Weights of a small transformer language model: width 192.
MLP neurons of a small language model. Each row is named by its layer, matrix (up: input weights; down: output weights) and neuron, and shows model dimensions 0-191. Each number is 128 + 32 x the weight over its row's rms, rounded and kept within 0 to 255. Numbers have three digits each.
After each neuron's rows, "fires after" lists the tokens most often just before its 100 highest values on Wikipedia text that the model never trained on. A number after a token or word is its count.

L6.up204:145128081139160149146141118129138088213154113110141168127158204139111157132122166141130125161108172112131163116100105158168081131128124128042117103145122137149124135125150147131107183110108151119183134177166126177062153131114115106105193081154080129124136079146174070198116203144197141144109155148118090141131111136153104025089106109184147170128153157157123101153065159140081133135140106171111110104120166110131098102076152122145139130126129089155120085071108156091140186132124101104151127097150109166129171135104101161174012151091085132073119127150103119110134087137129148161
L6.down204:160111094147134150164092043141151154127148099130199161042143143182098135153128166130139079144098109139133133118115129165192185177139146125119170117124071142169155177081140179070189070097061051137106153170160134132182103107120118150156170113147114112114167167121133121143159144121149101122193104127135127117143110192120071155150137089107174103115116146131147154139156186148114108140160165131101084185079127092162188148132067111116128126102052102113117095118121090129120131121133123117143109074172115127106089113095192145164140172145141140212147156149081154103130119170113120125
fires after: " O" 16, " Le" 14, "L" 12, " L" 12, " G" 6, " h" 5

L10.up328:186145147131139112080159138146129094108127133137142102129134163239102087111154156137165127086135106087112124164061053074134097072113079086044092116161123081124113160132177144123159115114128094137105123095148167149138134165082131099118166129124060197144100099194173119215119153116156102103114114137155158117155124121117100146102131149186115140131148145128115129122130131148143108095194091090115094089148136092137124151071115102150088089135144147135165115168095124121132155084143085127112127055059100124236137125145162129157118121141149131132148118096055067091161140145103099143
L10.down328:152148146153118082119133080161102189138113148167151095070169139119131144159152150156111145151145123189102139101130095170115110167152134102124105191106165111145138160150193152079134101144133107184160084155184101160125126083219136140190132126168160077177131123120118153154132108127082104128137103105103166156122098136197079162132148098123194116156149107144150095096197159112124123093147108093149077184130115142110081080173119167175138150124187114122169105071152139144144144152120122101106098195188113188059164129109154132169162129183210104094129128124161123126081119146102119085
fires after: " L" 29, " l" 22, " work" 6, "L" 5, " t" 5, " Pl" 5

L5.up448:080148113132143123073090108155146072070125151078143139108102130125036151145125126200079134143138148102117148118107118140118193146114111114126097165153153095105126129103171118081121098144144075156145104156118158137084105171142103088134148126042100121142124121144152127139129116070110138113092113111201097111113101135160150123045197096058083191115187147144151068138139117069098137091116142119124073176197144105102089121129101127166102095171182098131131098121068085104111123150137181110143121179099078126164158090121137129131143141095125111158124101158186187137122068174163113088
L5.down448:102110111137066221149123116138087107145104111112105088176141119154094137097099144106106180134171132108131135157129113149099125158120098093175165151145185121116087094117087082158143145142119190125145164134164102108113064156097103162120152119119154136096098179152098136079114126144144122202108090126080130098201253148199146187115144117086159083130152126073147170153115145107198126148139124138161134108164128125096136141109039130101081161124111186130154094077139150117128115147129159175117094086118124145106099144153165222104121143099160114169145140148155158081117159106143158141
fires after: " w" 9, "W" 9, " man" 9, "w" 8, " m" 8, "end" 7

L9.up59:153126121151147165136161096039057197164144148135150146133146130153071132087132149132113124039162095088103129105116020117196130175108067130116091107133108123115105158064141179135208171133080150132136115139153135158126141165115151112097118130145114168128101059132153107173134130119178121080133136146141138164142189149182030148159159141116095104087159127161111185075146130102117164105116159076075104108137175113152139159129135118077127105044128136134134119112113168134144111155123135108187100090147135112140130117111071122125143156136120142092120191138088103113152076131122122138
L9.down59:045150136118099065110110155148127082103149140158134156155127128133089123127142197165167113150112166101096204131158090181165155088103106094122101134116121083148164118159139127163106180123208099104139091086155152105134141104145097065195071165066147100123090113157114146128082139115087115119144152126119111103169144080134113156114106070206156138108137172122132135098091085071065159086178145158079141199152155121162104187071135140121155134115126082126075133173151123123115175143124138083095110139121037090112119090165137119112111125125138138096127127108167130091179176126093140118
fires after: "1" 49, " L" 11, "l" 9, " l" 6, "rom" 4

L8.up616:107145120133109136089097126167088167208149131107140142080153184114127154114186124168190168124206091160088152156126075111162100118060146082126169143201163103133118121070111129139117088116208119143136130166101128168145195090147184103118155115109150173135124094177137110114080183147125136104126143135123084077130109120173079078135113097138116157123170126061143093124141102176130092113097109119137052089125143154105074117102114192158160156163098112153177096128133158149148128182082077153064084116115051130099161126131106138145082127119099190137123131119106109156129111132118149140
L8.down616:142182054165192098160114169088112114070057102109123079142066117112091102126109142101111108109142141148184136108080154123090180181162130152143032088105085121103132146146117138142140202145094176110130136097154162072153119124091128155144072101114103121128097152090080214095138124110097152102157155135147154141166081117074220101124150144127093141171142131159117122130134147102121115131132169155121154163143112084133144192105099113110098130111104128122095172134162124111039160109145166110125167144144157125151109095164147132127165108188112097181132145149107171116148151110133073057
fires after: "e" 13, " is" 11, "n" 8, "is" 7, "en" 7, "ter" 4

L5.up306:014125043106179133111135059105107142110129111126144148103095173089110180102103174191101146113167111177095138142170048172071099185189119124094128158127104146055130129106129147118145094109133121130131098142084113138135097081134117119143192176077135180136097157131140098138087114035146134100132103139135145090142077132137160186084126087125059108094155152166133140145111132113136172096117167102124128043179116167128108128088120126123118154135188115166119092189148127090144129145197128137114134085118143143136119129130127141137114151144137148150115129137137104156078068116122164082
L5.down306:179120126180072099089082151111097139197074138139115154144131091149161179119101112147111149137094128155144152146150160122098129122095171122144143050129113147122117051086114162122161153141095069084082107094162069140113182130086144131077109142066145073134126124078144073102194117186130134130147083080156143143104143102114142101163141188171154153157117111166103145163130135119124159129123148173107151143108067168074152089123173159153134112092122117102124096099122164187106192131128121093102120167153143080087104139161133208138172085179151163156103069068112157113180125097134142141
fires after: " F" 12, " D" 11, " N" 11, "-" 10, " K" 8, " R" 5

L5.up266:123156132157106195088166122133070062158170179121122156186140194127104142121118157148147183105134127125174108153176160156148164104117158146088157121092162204077129084123154126135168170127143162139128121193147148116120119123138115112096148144095104181138170093137138108187141079153099152153118118133075150157137104178152094098115179134130150128120153110141121173149143100162135190162157138092066110077150140112142150122083127055104157157110102193186175122137149104119197152144161096149090125067163181136172136092178111111140138130149094178104108150041094185172139132082107119138
L5.down266:149129128087132152157178161167121171132108186162135116117116117166123143137194143103119140080107134148112096148119116134098155092118149120152126136098119136188134124132166138159125130122105142132162087115158129147162085118064133124185105117095098153133102199118100103138050163139178138120114102116120100078150147150109137126173153161152141107096059124129113133125106201242172139138119096128183118141099039143080125160146211124071122110097083095166096114110117077113151065085086149128166171107150124132054122166135189136149114141152096155126123128137173185123144147091123230114
fires after: " p" 41, " c" 13, " rec" 8, " P" 7, " inc" 4, " r" 4

L12.up26:110132099125122167134086099127115112145214139092144169161082149107120098121109142157163183095123159146147156080153129200114070161130065088030140120092128162129153128092168108106114164157117124185169166172109115143124087127132159100084179132177093100162080140125085127164123142138071124112132116089169160115139098119147191170147193110094133136129190183181155117122119121084107126138106191151144107092109162148077158084071135125154102138164155141099116099096167150118108187191183078127112156120175105101096143150121105125103153143124129093155145118113164118187181107127187114081
L12.down26:104069146103138123076125134172120112146101044123248134089119154098123126147124183123128101166170067077100178104128086126145146149108171129122114131161053133109091114157127120155151126061134148114116101157166161128097128147186139140149161145116087141173139098115125133127132121128105143124154128108143209128006105114152102123154098144098135153133139132162155162168159142121129172157154089136138082120083175168117156093126117148145058175123108141112120135148179190120103161131168186055114145166133135133151114203134152197137141118163122142126146163150113135126161165141050101108
fires after: " " 25, "-" 9, " G" 8, " \"" 7, " of" 4, " (" 4

L4.up191:114125141127126155091086141140114172115063156048159236081134097093152192082143113103109141145135079099182119158149132175125146137093123087129161182143101140105129110108137156112170151155168160126163134135145085162147229155051168149168168125113176128144136162134136066156127123149187164120119085129106155090142095141126110106157181131135124136179168100146156089128135106129133135116120125104126099132195143173099146181078083106120135152112130099151123114159108136146164128113148191101141085076106179161094127037122115140094082156162104130121066099104128124115111075072104101145
L4.down191:064122124149139129074129112157166110099129070154108101096175174154172107171144068155137149168168089146179129136088103182126148178168088148102108057134124101112100168143122155116115135126063101152125150127049070136139127136181119071118089137121131093176167135082184139124071108121132078089117162037110165157183109106128051146084113125111117050146114179142112134095123173150121161140165093105159112120107107168120158121193114075160113093119132119129101156174166166095160076116144123124124114152062114150112109111104174126106154103158112124107119112099106121107071139122096062123
fires after: "2" 14, "–" 13, "-" 12, "as" 7, "1" 6

L8.up523:055126087134164105167125069160135107153143107101128109110142166130166135161126148168113167094190111155085116178078112140143211102162121131177161121158131117043157128117092115144079119152087118118097102141166143156111175153102157121141185133133063140109059167159150179124081150119109159079111124149141127121137090094145141183111105133095121031124164124139115132137084099099172140169104094139145138177110087189078133133076102135122115133092116172077139139202105097180160089188103128072100138089070141111149142166131134118160084125104116148121106132138095108117204111125087163148
L8.down523:170138124113117198138137147137122140130084142124118154153060103148089153079117114157143098156086154080183156073145165080133086138145186142134092113147145116189147130096132140114145134080167138143140143103101116120142112076132133125127125110154174110164181089135122120123210118161187075133141129097127149145135133122110083105157126082151147173116120148114156108121162135091148139108139167155106106113149112066171083095149093123194121141169133084106155099120105171094097128062093079174135137218103151080150067135162140141116179143183125162129116136127197090107048098121248124106
fires after: " " 23, "-" 14, " T" 9, " D" 6, "ong" 4

L12.up189:133125159139193123130126093100095149101202181071145150115189119151118104121099173174123145106174138059157096165116134178124107114206090110099160133130133137182153119155207130131123097134126148138155187130143078170100116163124196131118168125102111074159205144154112125186140096135135154123131053119076130128169095084144091148120135109118120104098106185187230094165139119115147166135109168110109097110171170163136129124121123148165106160064126088100146136156104141112082144119157141079088124124119121106124153175163136095159168130182092150083134144120154131135120086096209114113
L12.down189:147127116103121144111124143136166141122107098114090141165157107115165117166150087152115116094099127130119093094113131091167129087130158127097104112129105107133183117120105160132126145130137120129101157122113146108128183129147113142092105113111152103121079108136095158115094145146099132147181133101170136123076121000136127174162130112138142125148094118153113142125155120143098104119115162127130147158080107158118141111132130135155140135124103193145115110102152173109156130174087122000138114162114143102126136131135114124149119099162128132075119162117120099126111140117113090100
fires after: " " 75, " (" 12, ":" 5

L4.up134:174133128149143155081178109151062127114120168085149105188115149229110136134133139147128161124153122156044154164135105136159094173108168086196152124109178148139146074120105114130140168078100161175100139143167155142163093111097132101094130139137191154090104086152146137171143180080156092165126129142134141178148125127089142074179182148159103103161133181118159112151149077080138155120090116106091081091113087088115150123052131101115109129111085180090118078067072169119119125115127138177124154127125099146145129160127106120147130129107194117133112164163042122111099109085128159079
L4.down134:105144095184107168092077125143126134110155167173138112131100097124072191118197101141130102107109148123112186191098056178128113118121089101093081190168215174134168161104130120145094104088148123105077150123090106148124119114134109151182116154097124117115099177086135140133101124196150126045114113098128159161088113087124121130078169157173115159188138048095047153110155077214132120112103108097127134137122146127116086114153215131082149090131107126122118130103115128154148090093201111138169120119076092138119130118120136118119132150126105144114170183105097129126126102157114126107
fires after: " p" 21, " P" 14, " O" 7, " te" 6, "c" 5, " t" 5

L4.up411:150091076127133104092070049122092144201138114067122132169103117143145072195101094129106145059139134137111092114155119102106113159184056104097170126141126158110141111071143131133180145119147147142124153186157119137186116128104151138144143132158097150202099155146159170144091114166131157093082132129140107111131135108175098165147170099162131095086119152122137167097098106130051143125131130130150086047194115161103108105094140151176124142125141150147149157098124070134162200175184104115153134137145089103189128121109169121115109109132094102113170140220080124123105126065076136142
L4.down411:133049157117192110079171154120106093118152151146125137026174091090140147142148141162071128199081165112138127117127113127156123131107081153164119116097152132134179112137139177096168100080152110176167148116106133106131100082165097090130133123124160154095103121149113096137110114082121151154128119113110106076181141123148089132087131114150129209126159119096155166116148154137103073128184097143103125174129198177143119149140086141180112061125114138059124215106148083173186117139130143204201142122143099125131125104130156080135132125198116131138117121164119174121098153118092144060
fires after: " N" 16, " W" 15, " S" 14, " w" 12, "C" 4, " s" 4

L6.up591:061129134173188095082142075181130111208128133142158127091172176127167132127153113131138135108128090122131184111103045171233167119165104148118154153180113094090133091167158141139078140113092130126122140166126142164139156132155171098153206113071129129111162064115197135164056129102078200083130126151153112158140175125132127112090104118179078163148160154120147132084164099119118151193098086124148190057115179145166127061140111092141149119138132167105136125133079133118111124149183117128104127114121142135114157149154113122145132125141089140131109146147128112104133095150154086075
L6.down591:159175115109063105107136127095147137112097145091145132159217120103083107121152125126165161109114131152151121118155209069162109119103117138209043116132101094164089138075124118166172174094125133104130114133176068135131104167112145135148099095137147096110117117154105119107100160075127118142032039142084143111101134146094125083141140091132141182151149093140117131145190136112145139083108118106075050149179116135156107108143088175132145128116182144154093139148166123124126102080174123131160164150097138081174141114126123112169127138129115134087091135152133146144103096097024084066
fires after: "2" 83, "1" 6, "ver" 5

L5.up420:174090119108116173141094116144132153197151154132149176127091088226116145122046138195086073104165141145149110093131119076114106082144124152165109137145182115167135168167199119092185139098081092174147164133084137112115128146155199114082147143116149146143103122160138126123076116130140128137148104108178122130173218125130119125089157138111122143097166110157148133045127123081148149130121124091085083093083176149122081153117114154098144131123121139178163153141134188121118174160130095065171130135092063110130182086166150153087103135083132159099125161090154115155173117164160132105
L5.down420:138137115115140093130145095125138134160106141099135160119101143126170105089106103091026084113109137043107175100128109099125103166097128105087137134176149132149160111121136182147154148154181110119167074126139157120093103110173107145126053154131096145122092139130096122101131121138072084120143137138139143104103116123161108149107150130129155061155092126106128122192117151118067152068125129148176152061146168119146165087110159090088069148095171159122127180122122174085102202195139119214106113170109148104058132093137113182135149145177114123137059142195172090085172089105106158140
fires after: " ch" 36, "." 17, " br" 8, " Ch" 8, " k" 5, "ill" 5

L8.up51:089112148136201150097045099087184161154146134110125140144119170075154133158144154133100120108106078123152145144152108116125162106160122192085140140131114056167169113113169128140123112140145125166106128131096124088155150144106175083169153093096120133072070116137181110121116114134096190136086119135175096119126099081117138145084146142157105059126114109085123150169137112140093190077045137116115162164101137100156138123156137160146162135064062141153146123104075115141058197115120191102154113097101139114139144140177086067193158098095104104139114136085150100150128092158155165052
L8.down51:176151142112126165169104081160086129127064091093192132130173137116092162107148153185114132166121123145108131114133156170161102109128155182162084182104124135185184144052086148118091139118079133086155125177171127102145144147130117148146129155182124086132129150117122116119147155126147092178151106076095113130019140094116128141130173089056149120124172092144163149121189137096129153141097142126153145093155112146128094092118154160099141157141168138079084120124175151127175149122137094078140153175112072201109087190143149063116083167164142158133074174070126159112117133095171121163
fires after: "2" 25, " the" 14, "97" 7, "3" 6, "25" 4

L4.up580:173124158060184108134084107109121086132092097089147182184118128099116151130127139131170182152141176105132095126174120200157108146191107132095150143158132168161151129116115153153104112137108126016122153188137124126075108120086152099098120088132071166136161104091152114157133165121126119108123097151083109152147075128200119141138153112127206107079142074067149096176160084133112170194137134143103130103129141103151107148142113161159132185163119092135174104170146185120144155108116128093176105161152097219113134172114136082092120146128070122171135077146138160157122133154121073136
L4.down580:121168177140102039142127086187127113103132110105177097106167096118082066129113135082142106117151118085144120123105143169152124157115150066109145172127126139116123170144086123169165172097107105131206171060178148145108147152099105139147129145141157116110162121161074177101127130175125099110125136152145125138147209108144095117117178160153150141149159116196104136098078142133165141106105105115111143148136094145184149142121108075055144139141078145139108103138109161108112155100093205178144124104113091129121139103187178110124061136160019152168133175143067114087169096129125079103
fires after: " H" 15, "A" 15, " A" 12, " S" 7, ")" 6, " h" 5

L6.up547:109128101121151144128140086097097110151115109062169159096116111142086077055106126181108142165157153139108061098103144138133173132138134148143112121118118161135190176149103150093150087149146123156180148167131118125089165170119137120130132150158037173148145111148148149169123146059068159105102083112158124149132137144112079109130093137121118165077179141194153076149066070090129164115099151119119121143180194147074140125120108137107116185120170132078104179138092103172062161127181117121116109174154137131218185055128184117160088123120147129119130084097145177118118112129166134113
L6.down547:115125142076097137143099104113115104087151088169186147157198136090117150114138183171132163099186107144126081064102125108180182163154151139154112120106156091118182102168105154121108171122109162114137126194137122089118090196113113160136162147185134142126159150102151181145102110076125097103144125122126124076167117131185096113169131131060103105108133124119131110112080164141107135135106125113222074119121094199132142159141078162165074115072127138125131099102163122132122156105137127140160131114186195159073133152144143169094142159102103052138075198176116156098141119122170072086
fires after: "p" 15, " p" 13, " st" 9, " d" 9, " St" 9, " P" 9

L3.up315:141148098179121105118134110097051051099161118101157135094130119066071093112133171122093127091133142072182182126182139180154146153147122163147198129148151071148119140073147176116111145113074119136137120169156084132114104114112119102068134117116132161176171133096151104123124140084057090150129174154106106100136154126107132143140101113115139123182143171100192132223157140093106162077095146125122151077145117108145190133112104137080098144154119118126120115153106135143095128094161191130234155177120117124084144135142128130087156111200123079161164133145096185121151115102094108084
L3.down315:154143179140155158180140119142109098144077110121117083157176154082128139072128134151149154143099124187119130095107098145114129115147139124125128136131119126089154099086119117104148143121150063107137169185163186075098068104132121160050125129112056125136130151153124173188114115106137185068128113145120077104229129125179159133121112104069179067140173088117103106154133142176116132132201151147168140087124144104088148155145128144084139130155081140170111123147127105098172149139089194103116115135119115122152089120138188124079222087092130139149056130149089142103068120067141107112
fires after: "ü" 17, "E" 13, " E" 8, " Sec" 7, "A" 5

L4.up227:042110072150133149122133085137121169122116169123126168098135169155111143164074129141100189103180206184149123107120121118113163161097138151099146117191201140146123152144112157147110109146156111089160090134140186141125139103091107112128115170139138103197104101084129120140140179107064142130127159123139075111150115117183176141113124095081175120126132115047123147122126128171139116176139135136120066089211129093109146129106088167126160143108157085110154126190146083126132164147169097146150175137103096211107129123100178101175087123064117081142142067147122121100147126150200174150
L4.down227:092158157144159131135185157120075138135117122169093083151133152124118126107147077097147105111098105173135146107117171127082146179128132094131100218159089107150155144118115113123130147120123122123135113108105113101108077132190127127112168115091113138057107191082128079104109098066170154144166099117072104146208144165056122152165095166151127146088103116173162135136074120126148093147171137129188102161076157113120130137126154111136146069167176190155126143186174141127153145175134140134084079154183181095116095118157172153096123125167135150145074161103171073179073142137101167064
fires after: " D" 17, "d" 13, "ak" 10, " Re" 6, "D" 4, "i" 4

L5.up293:063120080142124179156127071106133151198098117081142164106117101130070170131156124162156166122139163147115130116151103147145141141114131078092039097161140106118074132113130126045188122124135095151117126136092182184066112166191111092164154156102122097094145192140185123111104087106123132145117069152107077145145115132141121147085138146126063115156128141151130121116205123132065103126163132146125160137184146131166143088134057156179106142116093165134125107139093118137153186147121161172134150149136103154090157164133128100139087089092113117121137031135131187115120137189149081081
L5.down293:098156134096097159170146093164091088087112202118154112065108099107146116106183158139135133087144143076110138132174088115118150116108090159128142126158107151081104092137089134132165071097100155095135114099183127145176068139083093115082152106141120141138142138154140106130122111100137065106178178184129128111190072171093197139116096154096103101071068197126100152095121163109107165137119088093174139134173106099127077114142141136152083136186064170121109093104144153060159078109154102127097166123144133092118110207099146173107139132107197154172135105153097108114088122170139168116
fires after: "e" 21, " n" 13, " a" 11, " r" 7, "te" 5

L9.up119:126076103169117089144127088107121088129141129061181153140172149146123129128130119148069106171142063099183116117155078142111160103144112133199103095096106152101142089107079134119148133098137151136102152194166144108113156143141107121138080126151102149140167201136165105147154209088112119089105118115150129102141152126129097087153161089162108128135178120186142094142142089161141102150170152171124079144141149109074162100115098079076051174160146145114094175102138175141132157164187097144085149181166170146149196049144098064153121166126167091083083114161118137170132122114108082133
L9.down119:201134115086122072136106127168172136140072085159105087135095079144097179163095133179112109165158133135143109058120164088132161145101140149113118141130130096170118127131109121171097176134071111145157129069129122160065129144137117186081131096127163069132100071013095103117090103117100128112129135161135118096131120140093143097078124155110105094090154169179069153155079183092114125143084150156106173096120151099170140181089159081117122139045115170143166138179145141099078119144133139166154125112099154145116087131062133154164147113097154086147116165144128191154115099156083109130
fires after: " P" 35, " p" 11, "p" 5, " Comm" 5, " pro" 4

L10.up151:168150096141095106093129128162165130134200207081137137166086115187112166113102165186122150134125099154137134137148110102168166110098093058148120134121122165153101124120098169120123119099153145217096146105129115123170158185126152103136133118149147073195140111128138130127107216145115090133124147096080110094142139169163100142116124153157097188088159113150129078101154128175074160150150065135002072071171141112137102137120066149160184122155167135164115123145074080132125157206134129156184102103111104086135139096125107136124114142117152142138148152099125099147148129154162110152
L10.down151:149120131129155067144102152070091187116082100117119114111101121138096150103143160069146050148142097174131091125145161082117149137151145127118114107056134144108131169170151079131043132178158132074159063091145142172097129062182154126128136123175084117181136150162125127120108096095156175140098136058117123149144078140179123155180156097091164063120109172091134123078091093138123094140089164105195213119113136100133100105117171161112052173120145125153125129073146172124157140123113157133136117163114139129154114104132140097126163131135155087059157154118138174140066146154117087124
fires after: " l" 27, " L" 10, "el" 5, "n" 5, " m" 4, " do" 4

L6.up44:103159119131125084074132120128099074140191189103147131061092164159139086161174146194102084151169152125108159153117092142170118148072077180112163138174110107096130124159132136159117106160103109090147090146190156174113142078128139128145163129190106051143096131118115135198127152150141135128127131132168160152146119130127203098073085138102130142124152160202154167091105139145153146117106076135088127133139146122150156043090110145062084119108151178117137101129141096183106115143148103102046079119101068111098164144142110114105108137134126156146053106152110121146142059106169102161
L6.down44:112121103127088093137107146104160116073053100065137085133120169142087187162105162117128174133102135110170116078124149128123161142101118049097141108127130092134161118087123124145155096125128138178122048144045120081156180165114086154094092087120108134147131118135086166105175083065149089088156115132119154117087101112104115051132084066114145135165131103105139131137155144118141131144187132071083162195122153089135106125122078130179159165193064141181168140146139172185126118125115100120158169106134097089100093133096149173169152097098130108147131114154175162109151169088078156146
fires after: " " 19, ")" 11, "\n\n" 11, " T" 9, "od" 4, " P" 4

L5.up207:160149134127159123098136079079162144153163158120148151150114071166087082104088116154085097027109133076156131118065107131127134111156112136071154157179177128139070126099133123139184193093073151176137128187133120137093128156132161096123130125126127160150127099187140166134101131154210090148135114112138105137150149109157131133121167133129070168173109146143151100100078068109139123133073143085148056146123147114132128179113075111069107105140168136155139166136103132099170108136133136067131131116170118141134163100113167089152089216083137118101141150085141131118091123132214093203
L5.down207:128198120095107127161135105144150090011068137173150062120138211113168170131149130179163136151091177154145106093140090070075130162093092112140124079165166175152080106110137123092173100151121127141132137138183133105110124123070167125066158179139122181154096124163179110147132178151091153145201168152140091098114135170127091127135153057150165166128158128103150141159127100099131123146130145122093104105129104122198132151122149104108133117175127097108142145076130128104129130120147149143105118159200078135160156148133076133098121188170100136200089120102156098129139089142178140136
fires after: " ch" 22, " m" 12, " J" 11, " cl" 9, " br" 7, " Ch" 7

L5.up628:064087166181163184126137100177116109127156203120132153072148142100140097159111126103172124132116125165103194144100070209153145116112124166097119141131098144104210139135133148102141116102089202135096089141147153199123137113130172129136155111140103121121135157087146121117091136113071221187120107164118150191141170123139122142183133129097123089116162119089168143179141117142128134149088138125152173116128097070188101081189106109160134119117068148123171121137090136100110096210155115121129132111156127139108131117090102037091147139152108172152102117141124092111168160190104086125
L5.down628:149112107054156132172103088104189132080082133140131133159129149121133100128154156127114127125101134124189094133150143162089138131204148152189104099128151119134165168105066151118083159164160094117136163087105065135096106145083089077107100133156124145165190141160115111122159174135094077114126095094130121076125170133094082122083152083172104154144096121128088144137157150112088107122135099149113124146089125168123063084094177124173106126168111065124117084109126112112148088186094094174101135105104111093057157140180127142122194195125138101101153130151184157212123045112109155110
fires after: "ic" 21, "ener" 10, "1" 9, "ent" 7, "duc" 6

L3.up311:178165163063149099149100086099074093155107116108139137118109089124121105148084175101095075139144055143162103160147065136167115152159098103134177125125150116172140138160107148077141157157090129093149124133187101177100117101099117134107175109099164170148174114134154123152118125110172143080119119156053110173155111091112078168151098100175171097116152155134164150161135076104097174151178120146080153073067138116150131147132155070118124166141132167142141140150130155128074125107123122118153144233091124170116164171148093199088129170132135117129111127076113229103133135157079115137
L3.down311:093052091136154145079063067128109147125135094121177090134132176176112065129119134115167128142112114176130143093120162076128112158168068137104131088132153119158146095093124124084149089109100137125207109082105173096143117141089122129144108139100079091194129075092151149148122086162131140134207139140113098134132189107186155099116142111119130129122097151148122165113157146159154137103177097095131184105122080111135195044120129136142096194162094149144151101124099133125161134160132160069113152136107124115136162168202135073123098044125144116097093164092135142127122146150124033098
fires after: " A" 16, "A" 13, "E" 11, " am" 6, " I" 6

L8.up72:086124081159160109110206092120128188128176164173118107135085188152117137148113087060125135144125165132083119108138033117115125111095143127125183111134151109150103104133103079164082089165174123137138022139084154132149122121144152117113171170105125145156102168118143124075084181166091146127138090180161108178144118122171095132138139123102141112055171125127151147113079109115127116109152083127145139126114115171074197184086110149135175134134101094103095099090116111123124133152187120150141108106146073112095109114132056071146136058111163132172103068149082147139144070124121123089
L8.down72:164146128097035132141106155135096146094080096124092189122095099136169147133124146187141095093145111151121143118127171164089115111123151142132129107126114140201120107084105136065176083093113072132158187154098124094133169125105159125105090086078157151126151117103128109105126103094111121143140201127140141136170110109096126121142129141145129183156130125157155125139117125160116199103131162220100104076098139075087099075162137129124064099151133126105176151108115194134111167107069129142087128163137148131122135102116202110118107189109134130129040184100129175123165190061207144129
fires after: " |" 27, " D" 11, "en" 9, "i" 6, "ong" 5

L12.up230:124067106098134195075182085114150128165095156131143103122134123077119109132091098130088138146160111122099120107107058153123039133118090137096105127110123077091086076089141129080190164109078128173150125103143095131095142095112107104121126164123140170204080152112136153131049137108158088069127110122127099092115121102214147171169178131077123113145114101115136187107104190134112146157152113107140147132142149195152152122082083165175124134148103119127135155146070116121135174182129106196115130154144126159070136169138186081099131142078063070113108146085128120126125174127117155112
L12.down230:168197091171081156116147131128083125087094143119170122124081151186124111148163145120135126083081082172148150106115113100101139111116117116159118112106156143140175199132106165100126078159122097132161092146137132104089131109125129177096079133152130172177196154163173106103112111103122118175087130126111163115124135136064108071114139054089109186094126156090129110141217105145155159095189060098123127148121114056134091108139103154087074145199152181142070119122101115194154084077137076156094103136116127104124094106145145103166116138153096073116152133119131139104103125165142176063
fires after: " a" 21, " the" 10, " A" 9, " n" 7, " S" 7, " N" 6

L6.up339:031141076123228139102153117125117083145129132151137111140164148119123103149117126184121165146183149098166167131138103144115107077142072141130154106128177140078154166112135194120077064165115103123140168168178145132104154161114120110130156140120107134177095077075135083122129146158081157121111123165168096130149144114168187150040097129163079161124116122155121138096114120172145124160158105115102185069147124072163154122131090152117114112117158138108108169150093089191125137159144092169083064150184187138131135089124118090108113127114069107099105123142191085159165194115142143106
L6.down339:126118157122165160155185121170130193107111143097128167126155119103132165058077139062122109112133122115115091190096155153142165147102135150159082149159108099124141114134166153173115171105122072119132047100092154112073149157143126148112144149132182091134105109160038198096118114131149113162085163160116142182124107124084104093107145124156182145170117111141119178204120129116088093116117100137173117100052110157151073158126133131158175094071069155136163131098144123119104148104111132134129178149079132082145075160160184156092116067115080145108126203143079149141142095149076125125
fires after: "u" 17, "id" 12, "i" 9, "ak" 8, " The" 4

L6.up539:106163100190083146133146117165125138092116141133150108117155137164101145113100122168086135133141115104126115182116111117199069124132081143150129161135199113124075077126130126117172131107126135144144098164119145130151091111110161097075137160118125192112196043146165098102131149073125125178136125109142140158171113158121089130148200171133159097121116144149131199185173084148138147120147152169087097059151091154103102065119116089109110144138127119101132088141109102142111078166093146168144104132125134208163167154161074153130080148148203084142078147095157107220157098175097115087
L6.down539:118116184127083131135126137148156122086110103123076136171120178100057131079086164136130163141082132086093138168097076114171170150096171093121146161109126134102151146156136164177119093101186176184149140135142116060131166166205115149104082130078136105083168143114077140129109114080105107117119147129115185109123189102057123215183075098147085166082119143100102135124125197135104101097146079113133135171069104126138107193123113122081200128172131102126107118138170134162113173103113172130126133121122091106068175120113104097160124088128088127118120094131128100126131149199101148140
fires after: " P" 19, " O" 14, " t" 10, " to" 4, " T" 4

L4.up97:085100128126137148107126105142076185124090152054151141097102113110153143163158194151105090129122159135091144127158109167143124161117132056099138182115192137117124098144130123095145106137069136175153141151102104136102138133115223122161102103066138125126126152123143098160163110123160184098136147106161045103133155131136115109141190077183125157131184146127128120123139164090118233124044113114070137134126199162105106083123107121155067128148121087145138161144099178141152167160133199100165073150145115152183124160149128111097102188106131079071126114089161136093129145145118107094
L4.down97:083115141146106141158126161157152071165110113128119184192144143118101104110140110110144133154132141118142121143119124175088165106164119157163077136128112137160127126117101111134141159164079151128159141099072131124160208161152102113122111119143157125195184102105107133119091103127122125113138095122156192095167112105130098134047078135119107106145118143110163052167152171129105122198189161151132132076103088127122145130126126162152161161090074191103107086072154186094142153194142106109125172152055122207107196098160072176148132137106097147089149142170114229134105130164137155150
fires after: " U" 19, "-" 12, " e" 11, " n" 11, " c" 6, "as" 4